config.toml
n_layer = 10
n_head = 8
head_dim = 64
norm = "rmsnorm"
rope_base = 10000.0
rope_fraction = 1.0
bias = "none"
init_std_o = 0.0174
init_std_down = 0.0149
lr_mult_o = 2.0
schedule = "wsd"
decay_shape = "linear"
final_lr_fraction = 0.0
doc_mask = false
MLP neurons of a small language model. Each row is named by its layer, matrix (gate and up: input weights; down: output weights) and neuron, and shows model dimensions 80-175. Each number is 50 + 10 x the weight over its row's rms, rounded and kept within 0 to 99. A neuron's up and down rows have the sign that makes its largest values positive.
Before each neuron's rows, "fires before" lists the tokens most often just after its 100 highest values on Wikipedia text that the model never trained on.

fires before: ", ", ". ", "==", "of ", "and "
L5.gate224:49 38 46 30 38 49 38 51 46 41 55 53 46 55 69 62 50 52 49 70 45 42 48 67 35 42 62 56 39 60 46 45 70 56 60 53 57 57 50 50 29 34 71 48 63 36 45 55 53 52 38 53 55 60 47 58 40 46 60 47 43 38 43 42 36 51 53 44 45 80 29 55 57 53 53 48 64 46 54 49 50 55 43 56 31 50 57 46 46 56 57 40 53 38 46 34
L5.up224:63 44 46 45 49 48 61 47 51 67 42 55 49 42 55 32 45 50 36 51 35 37 57 54 30 45 33 28 43 55 42 65 41 52 31 45 64 34 47 43 48 37 46 50 48 57 37 67 55 52 41 52 48 45 42 44 60 40 63 48 45 48 66 49 40 58 55 67 41 54 39 61 38 35 43 48 60 35 56 46 49 56 62 60 47 64 48 56 50 61 64 66 57 46 39 25
L5.down224:56 50 48 46 61 46 51 34 42 60 35 38 59 60 71 63 43 44 41 45 45 52 37 54 42 58 55 51 57 57 57 35 50 61 56 54 28 39 40 48 55 47 69 58 55 37 46 60 39 32 55 46 57 49 48 57 47 29 45 44 51 55 49 56 42 51 48 60 56 57 67 42 43 65 51 53 40 58 45 50 56 46 46 41 45 49 28 48 34 51 50 57 53 56 62 57

fires before: ": ", "medal ", "| ", ", "
L2.gate593:57 49 42 35 57 48 50 50 47 47 56 63 64 49 55 39 64 36 49 29 74 65 40 55 64 39 58 29 64 48 39 24 46 35 49 56 67 48 52 35 55 38 60 50 62 32 71 58 58 47 35 51 54 57 49 49 51 60 59 39 56 51 58 40 37 68 37 46 59 60 55 23 43 55 32 49 44 41 51 57 57 46 57 63 53 56 62 59 42 46 53 53 54 48 33 48
L2.up593:53 56 61 61 49 67 49 47 37 60 49 55 40 48 54 56 51 68 53 47 45 50 41 52 57 61 42 62 57 33 62 47 67 43 41 37 61 51 40 53 49 49 56 58 54 33 68 58 40 49 39 41 43 47 61 61 37 39 56 51 43 61 60 39 53 48 42 68 54 56 38 22 61 53 54 63 44 64 61 57 53 53 46 60 56 56 50 54 39 39 46 43 43 44 51 64
L2.down593:48 62 39 62 60 67 34 49 42 57 48 52 58 60 35 55 51 41 53 65 73 51 58 40 50 39 56 68 52 50 63 42 46 37 33 41 64 48 64 64 46 59 34 50 44 38 31 41 69 54 39 53 51 68 61 59 36 60 41 61 57 54 47 48 39 34 59 49 52 46 53 32 62 59 53 55 48 62 58 53 55 43 48 59 57 43 56 48 32 44 54 56 36 38 51 54

fires before: ", ", ". ", ".", ") ", "; "
L2.gate470:65 40 41 35 49 51 68 45 45 51 32 55 39 37 58 53 48 64 30 55 48 46 37 57 29 63 59 53 57 43 46 39 39 47 67 62 55 52 44 54 41 42 40 48 62 49 50 31 39 48 16 56 60 53 42 44 48 51 55 45 36 47 69 32 46 63 48 54 42 56 47 49 44 60 45 52 39 43 37 54 57 62 57 57 42 43 62 42 47 50 39 46 56 61 39 45
L2.up470:57 61 57 56 41 52 53 41 53 75 55 51 22 60 36 56 66 58 44 49 51 39 58 18 43 56 43 46 55 43 44 28 50 49 58 47 46 51 52 47 31 48 60 32 43 39 41 31 32 62 53 45 35 57 37 48 58 43 64 58 39 31 59 57 55 48 60 54 60 34 41 44 45 56 48 66 41 54 56 54 41 49 61 47 51 60 49 52 51 65 50 46 38 41 49 62
L2.down470:54 33 46 64 52 57 58 48 37 55 63 50 44 53 60 63 50 41 53 52 69 34 53 42 63 46 47 55 77 36 44 41 34 50 34 58 52 45 54 43 42 69 45 41 59 40 39 36 61 55 35 41 43 51 48 58 37 62 41 56 64 51 41 58 58 31 59 59 44 33 47 53 43 49 39 61 64 73 55 49 42 21 37 47 55 53 38 56 38 40 74 54 46 55 50 41

fires before: ", ", "201", "of "
L7.gate449:41 51 47 46 52 51 47 53 54 41 60 34 60 60 46 44 36 45 41 49 37 41 76 55 28 61 41 50 46 53 63 50 33 65 53 50 56 54 55 52 60 52 51 62 46 41 68 46 47 59 36 48 50 54 53 50 40 44 66 56 50 29 47 71 53 41 47 59 50 42 61 43 46 50 35 40 56 51 58 56 50 26 45 64 55 50 49 42 40 37 60 21 52 39 44 47
L7.up449:45 37 51 45 59 48 56 41 56 53 52 45 42 56 38 41 47 47 39 52 44 54 41 47 41 45 46 43 42 66 43 51 48 58 57 66 73 67 69 53 59 39 54 51 60 58 64 44 72 38 43 39 55 52 57 60 59 51 52 57 55 43 62 65 45 26 56 52 41 40 44 40 33 55 55 48 49 38 37 45 25 40 61 42 50 56 23 43 31 19 57 86 42 55 33 64
L7.down449:49 53 43 49 33 57 59 49 59 57 43 43 46 47 57 44 43 59 38 69 50 33 42 43 54 34 47 58 53 37 58 67 51 51 56 67 66 63 30 51 47 51 64 60 55 60 60 43 53 40 37 63 60 38 51 72 50 56 45 48 53 38 62 40 49 46 52 50 49 46 40 41 41 58 49 31 33 66 48 56 68 56 47 38 62 46 45 46 52 56 65 81 57 67 50 49

fires before: ", ", "\n", ". ", "-", "us "
L2.gate431:38 44 49 49 46 56 52 47 54 54 43 64 37 33 43 48 59 51 55 55 57 50 56 41 55 46 52 65 41 50 52 50 31 45 57 52 55 50 50 54 38 46 30 36 39 40 47 49 57 70 53 51 51 51 35 51 48 60 51 63 42 45 53 48 48 50 64 49 46 47 49 60 51 58 52 58 32 46 38 54 48 38 30 64 60 55 58 42 47 65 45 08 46 60 48 31
L2.up431:50 56 47 42 57 48 62 52 43 58 40 52 49 38 59 46 42 48 43 52 42 46 44 59 21 51 41 54 53 52 34 36 50 29 48 49 72 59 38 48 52 55 30 59 44 57 39 57 46 62 61 62 55 45 59 40 52 52 50 64 63 53 64 51 71 45 55 54 57 32 46 35 56 54 51 44 55 35 54 58 46 44 48 54 42 50 44 25 39 41 52 58 58 57 41 52
L2.down431:57 48 63 41 51 59 54 38 50 63 46 61 31 46 37 57 53 51 62 54 61 50 43 40 54 36 66 64 36 40 68 60 45 48 58 52 41 25 55 49 42 38 42 63 56 43 38 53 58 54 42 53 47 64 33 61 34 50 33 52 55 44 57 43 58 53 82 66 46 39 33 48 35 51 51 49 50 55 49 48 44 47 46 47 51 37 49 42 50 54 55 49 52 44 54 44

fires before: "s ", "s"
L2.gate115:53 43 47 66 43 46 45 58 60 52 49 57 61 32 45 43 44 38 55 55 59 47 47 52 71 37 65 46 43 55 60 44 33 61 65 65 52 47 52 36 55 53 29 45 43 65 67 44 49 25 56 44 59 49 30 50 54 64 44 47 54 60 59 64 60 35 54 46 49 62 61 35 51 48 43 55 66 42 34 73 79 46 54 46 63 66 69 69 37 40 56 40 62 64 44 46
L2.up115:65 62 60 60 50 54 45 36 51 46 53 49 46 38 55 56 50 44 57 57 48 62 52 43 59 26 29 41 46 51 59 44 43 41 39 49 52 41 38 68 48 45 47 56 40 47 45 39 42 52 52 44 37 52 30 46 46 40 51 52 53 43 64 39 58 65 58 42 41 31 53 68 62 57 34 55 43 42 45 45 52 50 57 40 41 50 63 59 59 55 49 56 35 42 37 50
L2.down115:41 56 35 33 48 53 41 59 68 46 46 68 51 47 48 45 52 55 49 52 70 58 63 42 44 48 63 55 40 33 55 41 62 39 49 42 62 43 34 43 42 35 50 42 49 54 55 46 60 46 59 57 55 53 66 44 45 56 51 54 63 60 45 40 46 45 65 38 57 56 64 45 58 27 44 56 54 40 53 61 69 29 55 61 50 68 49 59 66 19 56 36 53 40 56 34

fires before: "of ", "for ", "the ", "and ", "to ", "are "
L5.gate363:57 47 67 42 43 53 45 46 65 39 55 54 71 46 42 57 53 72 50 62 65 75 36 45 45 50 65 47 43 57 56 56 55 53 51 49 60 49 41 59 38 65 51 50 34 36 48 59 49 49 49 41 39 55 55 49 32 41 59 54 40 47 61 37 63 51 50 64 50 42 44 56 48 64 26 43 45 61 73 71 50 34 45 51 67 63 35 57 50 36 65 46 40 39 57 45
L5.up363:58 43 64 51 45 50 52 41 56 61 55 46 47 43 44 61 45 56 36 57 53 71 32 57 40 44 62 36 36 42 43 48 46 69 60 29 48 45 42 54 46 49 42 59 46 51 50 58 51 52 66 49 70 44 58 48 56 46 40 40 53 53 74 50 35 46 42 59 37 49 64 52 61 62 55 37 64 39 64 60 33 56 51 70 45 49 46 48 48 55 44 49 50 51 35 62
L5.down363:34 19 45 44 71 59 59 42 52 42 53 57 45 39 47 48 42 36 55 48 39 51 44 55 55 63 52 47 66 40 44 45 38 48 41 40 37 53 50 52 57 35 50 57 30 37 51 59 42 52 38 30 58 33 55 50 53 56 51 48 51 64 38 43 50 57 61 56 57 59 38 42 58 53 39 53 48 54 55 60 71 67 56 51 58 63 49 42 44 50 62 49 29 45 55 37

fires before: "9", "6", "5", "8", "7 ", "2 "
L5.gate587:42 53 39 59 42 52 57 58 55 60 56 42 60 61 64 54 51 38 41 52 46 40 53 62 44 56 53 63 50 58 56 34 43 36 64 43 45 43 60 63 58 64 29 52 49 39 46 46 39 46 46 55 56 56 58 29 26 51 47 42 46 66 49 36 66 58 64 53 66 56 61 70 62 48 48 50 63 47 45 44 32 69 62 48 81 48 52 57 64 61 50 55 49 66 52 60
L5.up587:72 41 63 38 32 62 44 57 45 47 58 46 38 58 60 46 62 54 60 44 48 55 51 48 67 58 44 49 55 36 48 67 41 52 45 64 61 50 59 47 62 62 47 47 50 51 50 54 51 46 60 50 32 52 37 59 46 49 54 40 60 45 46 51 46 53 46 38 60 47 35 58 19 64 40 44 27 50 49 38 52 70 45 71 24 65 55 30 36 46 59 33 56 42 50 43
L5.down587:40 46 32 47 55 50 31 63 61 50 44 38 48 55 46 60 44 52 59 48 65 54 49 57 47 54 66 73 52 36 67 48 67 43 52 59 54 56 47 58 44 47 66 53 50 42 78 56 69 53 58 39 48 44 50 54 46 58 30 58 35 54 59 47 65 59 32 53 52 66 20 77 34 64 34 50 53 66 52 69 62 58 68 71 57 55 36 38 54 64 56 75 55 47 53 19

fires before: ", ", ". ", ".", ": ", "wide "
L2.gate548:64 33 47 46 39 49 59 50 43 42 57 38 49 60 43 41 62 50 39 52 63 56 29 52 63 48 54 53 24 51 56 31 35 61 41 43 69 51 63 43 38 47 56 55 43 48 49 39 23 48 36 63 35 42 57 39 55 59 44 68 41 62 55 49 44 56 28 52 56 49 41 44 45 42 33 30 59 42 54 42 40 48 43 51 36 37 52 56 51 58 48 59 61 51 45 66
L2.up548:52 49 46 45 52 45 64 35 52 55 37 43 51 80 50 64 41 33 53 47 42 43 62 48 50 65 79 61 50 43 50 40 48 52 43 48 56 48 49 32 47 42 46 36 47 60 42 39 42 47 60 73 41 47 60 39 42 49 51 61 49 50 55 49 39 45 62 62 42 49 30 37 46 53 49 50 48 54 40 44 59 34 46 44 44 52 24 61 41 42 68 62 48 47 54 43
L2.down548:29 51 55 53 46 58 57 60 41 62 42 54 51 59 56 42 45 63 36 36 37 43 60 48 62 61 54 43 44 45 47 41 33 64 36 66 53 43 46 57 54 44 45 52 43 52 29 53 46 56 29 60 55 52 54 42 54 54 45 51 45 53 63 48 50 44 35 49 43 59 44 44 61 65 61 46 73 60 44 46 33 54 49 59 49 51 36 38 40 56 55 48 58 56 63 54

fires before: "0 ", "2 ", " ", "1 "
L2.gate249:53 45 49 46 68 65 53 48 58 55 37 56 42 55 59 29 45 54 23 34 50 44 53 35 51 38 43 65 57 46 69 58 63 44 61 45 72 66 74 51 48 38 43 51 58 57 42 43 53 43 46 54 55 53 55 53 52 37 68 46 48 49 72 60 52 40 66 40 56 40 48 58 42 69 55 51 72 48 56 66 58 52 39 44 37 47 48 48 54 43 50 53 40 49 40 50
L2.up249:32 42 44 47 57 45 52 45 66 57 42 47 47 43 49 32 43 50 31 48 44 48 45 51 54 50 43 61 52 52 52 47 56 49 62 40 54 49 63 54 38 50 42 57 51 49 66 56 54 48 43 39 51 60 61 55 55 51 66 48 58 42 55 55 58 49 59 62 36 37 59 44 39 67 43 52 46 55 61 54 59 55 47 35 45 51 49 57 53 29 29 49 47 46 38 37
L2.down249:47 44 69 40 46 47 53 51 54 33 47 55 67 42 49 68 34 70 51 52 52 41 45 52 57 57 50 53 49 67 47 58 28 49 63 40 50 51 41 68 59 60 51 38 53 44 53 38 42 30 48 36 55 67 42 50 47 65 56 45 67 36 71 64 39 56 64 36 48 43 45 58 55 52 76 56 65 30 56 52 44 37 33 66 42 41 43 32 52 53 70 42 68 49 38 58

fires before: "0", "th ", "s", "-", "8 ", "9"
L7.gate694:48 48 38 39 64 42 42 56 37 56 42 46 48 33 45 54 41 50 67 56 50 38 44 57 53 70 55 41 55 48 54 52 46 37 56 55 48 34 44 43 67 41 47 31 50 54 54 36 58 30 58 35 65 50 58 35 53 53 56 57 58 37 78 47 48 48 56 54 48 49 48 43 54 48 50 33 57 58 39 40 49 60 56 51 54 52 54 42 44 41 44 48 48 36 57 56
L7.up694:64 46 41 41 55 66 49 32 43 63 40 51 56 34 52 48 40 49 54 60 45 48 52 50 50 46 58 54 45 44 50 55 57 54 66 45 55 55 49 50 47 35 55 41 57 41 39 43 61 55 46 40 61 54 62 37 52 43 35 52 63 44 73 48 53 51 49 49 39 36 55 50 59 62 50 62 51 66 57 49 44 43 59 51 53 62 49 45 66 32 34 52 44 37 53 56
L7.down694:63 51 54 47 53 51 47 55 40 43 65 29 58 47 63 44 50 45 62 61 44 46 58 41 62 34 72 52 52 46 65 49 63 63 42 52 28 36 57 62 51 42 46 62 55 44 51 38 41 42 38 37 59 53 69 49 53 64 49 38 37 48 47 42 55 67 58 56 57 50 39 64 47 39 64 52 62 38 64 46 48 52 49 44 39 61 51 61 40 46 43 43 62 39 54 65

fires before: "1 ", "0 ", "2 ", "–", "-", "3 "
L5.gate333:39 61 59 41 39 48 55 56 59 45 44 64 48 46 52 57 47 55 52 43 53 57 38 48 43 71 46 61 47 38 52 55 56 41 43 40 85 51 46 60 21 50 37 53 57 67 61 41 44 55 53 51 40 65 28 50 73 50 41 46 54 50 69 61 51 51 48 59 58 65 71 55 40 60 27 43 33 56 56 70 50 49 45 40 58 59 38 50 43 42 45 56 41 33 49 57
L5.up333:48 54 48 52 32 31 64 40 54 47 43 53 52 56 44 37 39 30 34 69 42 47 63 58 37 40 55 50 61 54 48 54 45 39 63 55 36 43 62 59 22 36 65 63 64 39 50 42 45 48 73 44 46 45 62 41 52 54 62 45 68 47 65 43 40 53 42 52 42 48 51 38 50 43 48 42 65 42 68 53 64 45 50 55 39 36 54 46 48 50 55 47 43 39 49 60
L5.down333:55 46 37 61 65 50 66 46 46 69 41 66 61 67 65 64 50 50 70 52 50 40 52 46 74 64 61 48 46 37 35 50 65 49 33 42 46 64 54 39 32 41 44 49 45 30 46 55 67 32 49 51 38 48 59 38 63 43 48 48 56 40 65 52 40 45 54 49 46 62 69 42 53 36 62 42 56 66 75 59 57 55 60 65 33 45 43 57 43 50 48 46 49 27 54 41

fires before: "\n", ". ", ": ", ", ", ") "
L5.gate102:33 47 41 51 59 46 48 29 46 59 41 44 45 44 37 45 50 48 44 71 55 60 52 33 49 62 51 51 49 52 54 42 49 64 26 65 45 51 39 61 59 44 50 64 51 53 70 53 61 51 65 41 38 51 54 43 62 54 48 46 49 52 51 42 62 42 44 82 48 40 42 40 43 51 30 44 36 55 39 54 67 62 42 57 59 53 34 47 64 42 35 56 67 26 61 54
L5.up102:45 63 47 52 65 66 49 44 66 59 71 62 51 65 46 56 48 52 45 52 52 57 19 32 52 52 28 54 62 51 49 27 25 57 36 42 39 57 46 53 45 57 54 55 66 47 58 40 46 50 47 50 40 56 37 41 57 44 51 64 65 58 57 49 58 50 38 61 47 45 55 62 49 60 29 55 53 53 73 33 54 59 44 73 60 50 50 51 52 38 48 29 61 43 48 61
L5.down102:43 46 58 53 43 56 40 45 52 72 69 46 41 52 54 58 63 36 40 53 47 51 49 51 43 38 63 62 71 44 55 53 47 60 42 36 52 51 45 43 59 61 43 47 31 51 34 61 53 52 41 49 39 50 36 61 50 59 45 52 51 52 36 53 54 42 37 35 46 38 48 37 51 56 65 30 62 56 61 56 41 54 50 45 41 35 52 36 44 48 46 37 43 49 86 55

fires before: "0 ", ".", "; ", " ", ","
L2.gate14:66 57 53 57 56 54 62 51 57 64 34 55 47 61 38 36 58 48 62 34 56 59 37 37 33 55 54 42 51 54 62 59 54 37 54 45 60 53 63 50 53 52 44 39 49 63 53 33 30 58 65 50 41 39 40 58 58 41 43 51 48 53 63 41 57 60 55 46 51 54 53 39 41 63 45 42 82 53 53 54 63 51 51 65 53 62 49 46 41 34 57 53 54 43 48 77
L2.up14:45 52 58 48 40 45 45 62 56 70 53 66 59 44 44 46 48 52 53 53 44 59 46 42 37 46 45 66 63 59 62 51 46 40 51 48 68 67 57 46 45 62 46 57 36 47 31 53 56 50 44 38 57 47 61 54 68 61 78 52 54 45 53 40 31 47 49 46 43 61 51 31 45 56 54 44 51 63 37 57 80 61 40 81 48 51 40 50 51 43 67 63 76 45 46 43
L2.down14:45 39 68 55 53 47 56 46 44 57 65 40 49 62 39 49 72 59 41 44 51 63 46 30 52 59 28 53 54 65 40 70 54 65 50 52 50 58 45 37 52 65 61 50 45 38 39 36 39 48 58 36 52 64 39 56 38 55 48 57 63 29 42 52 55 60 62 52 41 59 42 41 39 63 65 60 54 47 63 41 58 34 52 68 51 61 58 53 56 46 77 44 57 58 58 32

fires before: ", ", ": ", ")", "–", ". ", "."
L2.gate122:64 38 57 57 45 56 56 67 65 59 60 46 53 36 51 53 73 51 31 51 39 51 55 38 43 32 32 53 45 33 46 53 42 39 28 57 45 64 39 54 58 45 44 35 42 38 44 43 52 59 57 60 54 58 48 59 55 47 66 68 49 59 51 54 52 46 46 26 52 24 61 52 26 57 71 49 51 64 48 50 30 66 29 48 42 37 52 59 49 56 49 51 57 30 49 46
L2.up122:45 47 48 57 50 53 44 56 40 58 45 54 58 56 57 45 46 70 37 46 50 56 40 39 47 35 39 45 48 48 31 48 35 65 29 65 52 35 49 53 38 37 58 57 50 51 42 56 46 41 40 48 36 52 47 49 51 61 45 66 52 38 54 44 57 49 45 45 49 48 70 53 48 53 43 68 33 32 47 51 30 43 53 51 44 58 48 50 34 55 51 46 69 48 49 27
L2.down122:60 57 55 36 66 47 53 38 66 42 55 33 67 63 61 69 45 55 48 71 48 43 40 64 47 53 53 57 54 48 63 62 51 46 54 49 30 37 53 44 63 72 52 61 46 49 54 59 66 45 55 71 38 50 57 51 60 62 37 50 57 40 55 45 54 31 53 55 59 64 54 59 67 30 51 55 44 44 55 54 50 41 57 56 47 69 52 38 49 47 50 57 57 71 45 43

fires before: "| ", "\n", ", ", ": ", "("
L5.gate255:56 44 68 58 40 48 34 47 24 62 45 34 40 54 54 45 45 43 46 40 56 47 44 56 61 49 62 45 54 55 51 46 52 46 36 46 50 47 50 41 37 35 49 60 60 35 58 44 72 55 54 46 42 51 37 62 51 56 55 44 42 47 33 50 44 76 48 42 64 36 50 54 55 58 60 53 56 46 53 49 52 45 55 61 56 61 53 46 50 46 39 41 41 56 36 47
L5.up255:41 58 61 49 67 55 46 60 58 48 56 50 60 47 52 34 46 45 49 49 56 59 50 51 63 32 50 49 40 37 57 46 54 56 42 66 39 69 46 39 51 58 43 67 43 45 49 61 64 50 65 37 52 59 42 35 47 58 40 58 66 34 42 56 59 40 49 49 66 45 56 42 58 63 42 63 30 46 58 62 45 47 52 73 39 38 57 58 61 45 51 53 41 57 57 51
L5.down255:58 48 62 47 56 69 47 49 47 51 54 61 50 55 35 47 45 48 45 46 53 74 64 42 56 41 50 57 38 61 39 58 52 37 48 53 41 51 45 62 55 46 23 57 49 50 41 69 42 38 49 66 57 66 45 68 52 52 48 49 49 63 24 50 70 39 67 51 69 41 58 24 50 39 52 44 64 49 59 50 51 54 47 56 51 79 57 51 48 49 60 68 51 33 60 53

fires before: "| ", "6 ", "5 ", "6", ". ", "5"
L7.gate42:46 48 38 45 42 51 58 67 44 60 49 57 51 51 39 72 48 52 72 35 43 54 33 47 49 55 47 57 43 40 49 49 35 44 40 46 52 59 50 48 36 49 37 48 47 33 68 47 42 50 66 46 53 54 46 56 45 51 47 55 55 43 69 60 51 47 52 51 38 47 57 73 36 42 70 63 58 37 32 35 47 33 68 79 61 48 47 50 58 60 50 41 50 36 59 59
L7.up42:62 53 61 42 41 68 53 61 50 52 52 55 43 36 56 69 61 40 53 50 57 57 70 58 48 53 52 53 62 40 63 39 61 48 51 48 42 60 45 63 48 43 25 54 56 43 43 71 36 22 61 43 41 24 39 59 45 38 47 49 40 58 41 55 35 54 62 51 50 59 46 45 55 60 50 31 48 54 64 42 50 61 52 58 52 50 63 44 59 63 71 50 46 45 60 61
L7.down42:47 59 51 57 47 63 43 45 42 18 49 40 65 46 58 53 41 57 46 55 66 53 55 76 47 47 46 47 43 38 47 54 59 48 30 55 49 55 36 61 53 56 36 37 54 31 56 67 57 40 52 38 56 53 67 68 35 69 57 48 60 48 55 36 46 39 51 54 47 61 46 61 51 61 51 45 55 38 36 49 33 46 60 36 49 44 44 46 46 48 48 43 40 32 54 57

fires before: ", ", "s ", ". ", ".", "\n\n", "\n  "
L2.gate269:56 50 60 51 62 47 56 48 56 55 48 38 38 45 50 47 38 55 52 50 46 51 40 50 51 49 72 45 51 50 29 42 47 66 39 48 47 37 42 75 59 58 56 53 41 72 58 58 53 54 45 58 46 39 48 42 41 37 48 59 45 61 44 54 50 51 55 49 67 47 63 39 38 54 48 48 56 47 46 51 42 56 60 50 55 59 44 47 46 63 45 43 52 52 54 48
L2.up269:59 49 52 55 49 58 52 58 56 50 41 28 47 42 65 63 46 45 48 70 53 65 47 55 54 47 52 45 56 52 59 60 32 51 46 58 45 52 34 75 60 56 75 61 52 66 55 45 47 55 55 40 53 44 48 61 49 49 55 51 39 64 49 42 46 47 67 73 55 34 52 53 38 45 39 53 52 50 42 50 44 57 53 39 66 50 49 54 26 55 47 46 40 57 27 43
L2.down269:52 36 51 46 43 38 53 55 61 51 52 64 43 53 62 57 38 20 52 56 40 44 37 56 39 34 35 62 53 43 52 43 50 58 40 56 62 56 56 41 49 58 36 40 66 37 33 43 64 53 58 56 38 53 44 58 51 43 45 53 63 38 50 61 51 38 52 45 41 55 45 52 42 52 56 61 51 46 55 44 55 46 58 54 53 58 46 54 39 55 62 33 45 31 57 42

fires before: "\n", "| ", "(", "–", "= ", ": "
L7.gate423:60 53 42 50 49 44 21 37 50 54 40 44 55 69 63 70 51 51 46 37 40 54 47 58 47 53 64 64 51 58 40 54 54 64 40 59 70 54 42 56 41 47 45 55 53 49 56 55 46 54 42 66 46 68 59 37 35 63 40 58 43 61 44 52 51 56 57 48 61 50 59 34 54 56 42 31 49 64 58 55 36 49 53 58 60 44 60 45 53 34 50 43 48 42 50 49
L7.up423:47 54 41 64 63 50 52 55 67 39 30 53 35 50 53 71 30 39 47 50 44 71 43 34 51 59 57 65 45 29 58 67 34 58 46 55 58 43 34 49 46 59 59 55 67 39 38 39 58 44 56 40 42 40 72 27 47 49 47 74 68 44 45 51 63 28 50 56 56 45 61 31 36 43 36 33 51 56 79 53 32 39 70 37 38 39 49 61 44 49 49 54 59 46 52 62
L7.down423:35 41 46 46 43 53 30 57 63 40 47 50 61 53 38 60 37 79 54 53 63 60 65 57 60 43 70 47 47 54 52 39 49 49 60 41 36 50 40 42 41 55 55 60 43 34 36 34 39 45 49 32 43 43 58 53 53 36 53 59 59 58 65 63 49 43 51 46 56 61 46 46 50 36 49 58 53 64 44 38 58 37 41 59 44 24 42 57 39 51 47 70 44 47 46 50

fires before: " ", "| ", "26", "4 ", "0 "
L2.gate476:80 40 38 36 59 48 59 43 53 43 52 44 44 45 68 35 41 53 26 39 47 42 71 33 46 30 53 61 56 49 56 53 40 33 56 39 46 61 56 31 42 50 47 52 41 56 60 34 68 45 37 49 49 61 66 60 62 38 67 50 62 49 35 55 54 53 44 55 37 46 50 50 34 64 45 49 53 51 61 55 62 60 55 73 42 42 62 52 66 52 62 63 58 34 48 50
L2.up476:51 53 49 55 34 50 50 55 58 61 51 41 56 51 47 54 68 60 53 26 53 39 60 63 41 60 52 64 51 72 46 59 49 45 53 56 76 42 57 53 61 48 45 63 49 36 38 47 52 51 39 31 60 52 36 64 55 47 62 48 42 32 62 31 79 52 53 36 51 49 58 52 52 49 57 33 79 47 77 51 50 75 21 42 60 49 47 51 50 47 55 50 59 48 26 40
L2.down476:56 55 50 55 65 38 29 64 62 39 30 36 58 48 56 50 51 64 54 39 21 51 59 31 55 40 39 49 48 48 63 47 58 55 72 46 48 33 49 43 42 53 62 51 45 50 62 45 55 45 40 36 32 48 47 67 50 43 43 64 69 54 33 63 47 55 48 49 61 57 50 64 57 44 62 53 52 43 64 46 43 47 62 57 44 33 57 49 67 51 39 42 57 59 54 43

fires before: ", ", ". ", ".", "\" ", "-", ") "
L2.gate79:50 58 44 64 38 49 45 66 49 54 37 70 39 55 76 64 47 55 44 39 58 74 46 49 49 69 72 61 46 58 40 44 53 54 40 63 52 45 61 47 43 43 39 50 54 50 32 29 45 54 60 52 53 62 60 45 54 53 49 41 50 56 53 63 37 62 49 53 45 36 39 62 30 46 46 49 53 58 50 56 57 45 55 39 55 56 57 47 44 43 39 55 56 60 50 56
L2.up79:34 55 50 42 56 39 54 49 53 59 42 68 40 64 60 50 49 58 42 47 51 40 46 38 40 42 77 64 33 52 48 40 73 46 57 52 43 50 52 66 54 55 42 45 57 52 25 45 36 65 59 63 46 50 52 63 58 33 43 65 53 57 48 49 46 56 61 67 60 55 30 48 35 38 67 49 55 60 38 50 52 37 48 63 52 64 25 46 49 60 45 55 42 48 53 42
L2.down79:41 27 51 45 41 47 64 49 47 57 69 51 41 53 46 70 44 35 40 36 50 56 38 73 35 37 59 46 56 55 53 70 63 70 59 66 70 54 72 49 43 46 50 55 51 52 48 46 42 58 40 66 49 50 51 60 42 68 59 35 53 44 62 64 57 44 56 47 49 47 58 54 64 64 50 29 58 77 49 54 53 48 64 45 52 45 48 42 60 70 49 43 56 35 50 39

fires before: "| ", "- "
L2.gate407:26 60 51 54 42 54 66 45 53 69 37 49 38 44 62 43 59 50 50 49 54 43 47 49 52 66 55 46 48 48 31 35 48 54 58 53 43 30 58 57 48 41 34 34 51 68 53 49 50 56 51 52 52 55 44 49 52 51 42 49 51 46 50 49 56 45 50 46 48 57 50 47 52 59 34 42 46 49 45 33 55 55 47 52 48 41 59 61 37 40 49 51 45 65 54 61
L2.up407:56 58 59 60 51 64 54 45 41 58 42 58 32 38 44 34 59 52 63 47 43 55 47 52 57 63 67 41 57 70 50 35 45 43 60 56 53 58 47 60 59 55 32 47 54 56 69 47 51 54 52 46 60 53 46 55 33 44 59 51 45 35 38 66 48 65 54 46 39 54 44 57 64 31 64 40 56 30 46 30 59 52 35 57 57 49 63 62 47 58 50 72 54 73 52 50
L2.down407:39 43 45 52 52 56 37 53 45 54 38 47 55 49 47 66 43 56 59 53 49 35 50 57 60 57 50 55 43 48 62 46 55 48 52 75 48 49 56 56 44 44 28 44 62 59 58 52 53 59 67 23 51 66 68 77 56 43 51 47 57 65 51 59 41 25 39 46 52 52 33 39 41 58 36 38 52 40 49 46 44 44 45 43 55 36 49 73 39 35 60 62 45 58 71 51